Weights of a small transformer language model: vocabulary 8192, RMSNorm before each block.
MLP neurons of a small language model. Each row is named by its layer, matrix (down: output weights) and neuron, and shows model dimensions 32-127. Each number is 500 + 25 x the weight over its row's rms, rounded and kept within 0 to 999. Numbers have three digits each. A neuron's up and down rows have the sign that makes its largest values positive.
After each neuron's rows, "fires before" lists the tokens most often just after its 100 highest values on Wikipedia text that the model never trained on.

L2.down585:477382493507497488531510539489484500566498501532488525522470495535515435520521485402518516467451523480497509487482500471511507513516527480461504499506501493473535541490471528489484496519505502507507543491516495466484502501500510514451513463538520492530489492479513476506512474516430524496
fires before: ".", ",", " |"

L5.down145:506543497531527528502483469535494499505484488521492491466515525529467489525460518559454498472483512512503539502486523501537526507491536490450524493471493494530476543574543505476507512501480485478476510468522491500507525513489515493557462479561513525518543535528502517520484510493504529484
fires before: " |", "=", "."

L5.down467:548503480465505538524476521508538469514516566506536472507522497494527500483539515566473514512485471549490549549512488472464531500531491464477510472530478480518498527506532544515477448491500504471475500512488484492533436526496476527495487469508484506467496515540513471507485475482516527448
fires before: " as", " for", " to"

L5.down340:505471498497541532510495585506494507509500471494489524506455519501498492533465485626514486473495479481496492517504508510521522516542478521507510528506538498515490456492514527482484505494535508516460490514505514480506471495479475487505484487543524512523429507518476492500487516447446490515
fires before: "\n", "\n\n", "=", "."

L5.down65:498440509495492511501500464490516517505487441497525476464496504501514458476512561466452488537529501515494501489495517485499493505508480503474459472507496475496476508515501478466493514504480518485493513511459456511483522477492556492424517483534509493527509492549474516479475504461457514537
fires before: " |", " •"

L5.down303:526506551501510476516480491493503523503498464469475520501529522526506510520499463503482477513459537520517524529492486503488481498519459513511502504484518516567555510528489466492483541527496492502471421535494533520485516515473551491554470458528524506526539491452516460496497526487519515497
fires before: "=", "-"

L5.down139:480499498477508529502478511457493489528491536524533520516490523500553520518486495529474501479517509480516501507502497467523524503495514501522550529500480507427507464488499511487487462517498504517513549503512515517501443505521523489477466512535506455485470525532516467479525523521484532530
fires before: "s"

L2.down137:488458495525461510567484504511535495488460511486518523546518523491472516450461491480516498474501499501484529506547503500497559487470481513505487520531521489473497484496523468491503524500458514516556533497486506554517507517522485471522482504471454517467526496521478506490482528500501546464
fires before: " |", ",", " of", " in", " on", ":"

L5.down356:529445478471464459470496486451463487521523514524464484461489480514499514481493483466493433518515509514513508541504479485476497485496520573536503558541542484489463511511463516518457507508514462520477517519472483484482481493506502517485526537523502530500523481488494497505524461506513527543
fires before: "-", "|", "=", "ae", "z"

L2.down272:470434520476471516530504559466461549457520505514528481491485500547472533462483444449471518479466522479463530491519496511484484517478510480507464537461493521520529462507509551519508525525532467523498499525483532536508467536508500492481494495527455482483484477535473527481490513458517469518
fires before: " |", "\n", ".", ","

L5.down26:470437495498497460510531507487532536529464473485524474520524495525502500471492488540498504507490478533511487487529459504463498445491517481465517484506507487485531507454512486463479504515529457484504498469468515528519534531518537503487561460495552477451501471473480505474488483511490544511
fires before: "-", ")", "^", " Roc", " •"

L5.down437:509416505500543539569536497463524526484519504541458479518510446478529537500484488460550514517503521510509488509472464532478482526498494514473477515517518510529483512508490543509479551485481555479526488520498508529469482527532492486491474503532497518482510527506469522491537446531514484485
fires before: "s", "y", "us"

L5.down326:464470484525521510437522475506475456503540498499504513464516468464483503480527495526530485530513495492540471520482495449488495501533471496534512413526578506496505548473485506508514484480527533478463438529449480540466503501472519516500486475531488525541481502494487460471493495474523479502
fires before: " |", " first"

L2.down97:512447520530514524533514472530486517524490473520527503491520483532472471496538496478531493472456506489531478502499524573460526492510498495488473521529510499486499530505463503522506460495492490484495512459516479477511531484503486506540470492479513516480461454519502463488548520454518496490
fires before: " |", ";", " 3"

L5.down22:479480483495482542499451529531503522506492486477476474503457484507475516475504525499507494530524488512496478518519514492499486488474500517464544478511464453509453484501505477490451467483546503485490501530519528498518507486528470522513502506480471499476481457484512582505499487467507510536
fires before: "|", " |"

L5.down74:543455479560482527490500535474507493504485523496469527504496495517527487487465502501542518497484531529475465467463487457543504504477488533481475520496508452545505521478493516495470497492495490543469478470510467481500465496488489494512512490495467506483487527489497466537507503519505474522
fires before: "-", "\n", "one"

L5.down165:450434517469478508537489514504583528502523468490504519518488490441516523517507519493490517531484485522505526489472509491465538492464528509481504514528482495525495482523503465513514517507505481515493491522543525484523488468492488483499592515467477488456468466456485532459494503433511495509
fires before: "=", " to"

L5.down378:538431522516530521481488559497516480505480474501493512512515507512459527483503522532550499539482501456523456485495486472489471524521495492467481528492509540508475483495476512519484504506458500520467487475508479459458473482506540504510472507476501471511436470470495441497517486477520512512
fires before: "\n", "\n\n", "="

L2.down348:537403542516515495535497528488457493478549494510448484483474489519475497518530489466468489475421504489531517494487515551506527490490503513505516507444501529520503520512471493488509510512472456485461506510470505459516537484525502486484445481518508490473484451532499514502496497455470447504
fires before: " |", " m", ",", "0", "."

L5.down587:479493475494487540499488469519487516519505515487500478465492497454517517470464530553502513505523515541503499495531539538519531499484489515496504515507500501508480496485565530506478502486507532516542515489460480478481498463529538505508479488490484521484469453476508512528529505521521513521
fires before: " |", "|", "\n"

L5.down51:521419481500500455510491541498478490493500515518549510498459504517484520506496506514516474484467519506466528520489540503486538498507499502507490528489473536497549460487544504539496505525495538546527496495465493465515468500534534442481477500511534490538482488497523467477480554529486505503
fires before: ",", " the", ".", " he"

L2.down31:480433497502431456514503522490484485492466511501514535468512533512446525507474459455519513538464515467497539525534499517492500501486511493482486499483468505525479520516489522486468482492499478525516475457478524529505527519507513518504452566503500481512470493507472545496470524477537509535
fires before: " |", "°", ".", "\n", "-"

L2.down151:482372503476517522483501534508480484506506527494491519548471463522492511546508513448478500495538505484523504508497552481525490497515505530477518529499520515538464504530495509494534490493508478532521517473517509522515510525511507462494466534444497499504462449506503515447503533512526510537
fires before: " |", " E", " Matt", " US", " Sp"

L5.down364:535456492462475517512489546548475464478469488537497530495495481477505530487504502480453490462477496498510467500488489494520500471492526458485511468526480512508500481529509517479508520540501487490471491515525474513485444487490458483466490540506549507498490509524462522484515527473460530465
fires before: "="

L5.down128:470456476494523467482495531466495456501494483494490495520486485473508445448445531482491528511521464509566508473522488489516508465521477494484514523517502500467483530531514533474513502499500511492470459519488474506554500484487519458467526494494504520448486481541512537509511445477454500474
fires before: "{", "_", " \\"

L2.down377:495432520463462525514494545542506522470524465478459489483504531493474541465500456455513482494445519463469505501525503521511486504519490511471478504463489475550523458510505490517501506473506497461483475478479546523470513510555537482524445524550472524508514477483469508451481522446514510495
fires before: " |"

L2.down542:532399500423492523554527460475514529503510479470466531516481453492528481464509486503500476499507510536406509495474487491506526465506519483482487520472536494511480492503486477479525555458550489455489507464478486524502490492522495519496466490513504491516518537545521463562528519457465518507
fires before: "s", ",", "t"

L5.down567:465464485516501494471506578522522451547486479472492499514496521508499491546556472494514536491532558489471512528522496521514544453491498543486517524463509486490507497543554511456537512488466521489519461487468464506520475556506539477513442534526520498535511507531473516454438469509467509519
fires before: " (", " |", ":", ")", "mp", "^"

L2.down190:500467507543491449486440461540460509481495497486473510542475495510495477532525533529549538508511485478505445546497486499501500434491490562522487489474477512516530528503484495477521546523463496475502482505484524493497525512530528516516479521492461498511538496476474500488486508538477508530
fires before: " in", "'", " medalist", " |", " medal", "ow"

L2.down130:503377485440485506474488550498466485487499486484469481519454493520487532503554478447499459508509479492496544507544525502521533470461496515535473513440509506460472469519520510470512517538515491493533484502495466554458480519520484492491495492521509463502462504530507517474492505524508484526
fires before: ".", "n", ",", " and", " ;"

L2.down562:514373484516486508457526547525542537511492514456533542510529493502485501499501459459518444469483491500519489511519492504465504504496504512525510519522533505541509504482491513508479480496461507485549478538490488518519524510493543486490492478507503536541504455458511478519502480498518476475
fires before: " of", " |", ","

L2.down625:513367497527482501541482463490489502525493517501453511506495521549463498492505506448516495514424497475489494485522513505461465537470491488467495495507525473473462540507516504516461478527494528468506492521505464480477512482516473513513498486489486520519478540491476489539525494463499442476
fires before: ")", ",", "–", " |"

L5.down33:468472504477488448534480501476510509474480495432484511452449435491505516456497465492521475520475469518506536498522512508499523506529512509502493544499490517497475481485558505513473485460483519482473515494537511498535517476482505536477448468488479466473538523548519501523536480504482516470
fires before: "s"

L5.down47:512495536507496510510464480491520517527482526482465456503509507522458500536512497496492473516540498478530487519526491489510482461442511460533463466502511468523546511456461464496487461469495466514467505501514495473494533531527478506509512513529515502516533502496502499476475546498536513540
fires before: " |", ";", "'", ")"

L2.down503:482553578504537504500487512498506530474489478562486540551492533488495498487490499534513486481489501507529472494465494551531489480486540512490481505531506497502527496508514492491560508478518534513501514516482524507510464497537543494503510507459522502492496531505477487528517530505513511463
fires before: " |", ";", " Vi"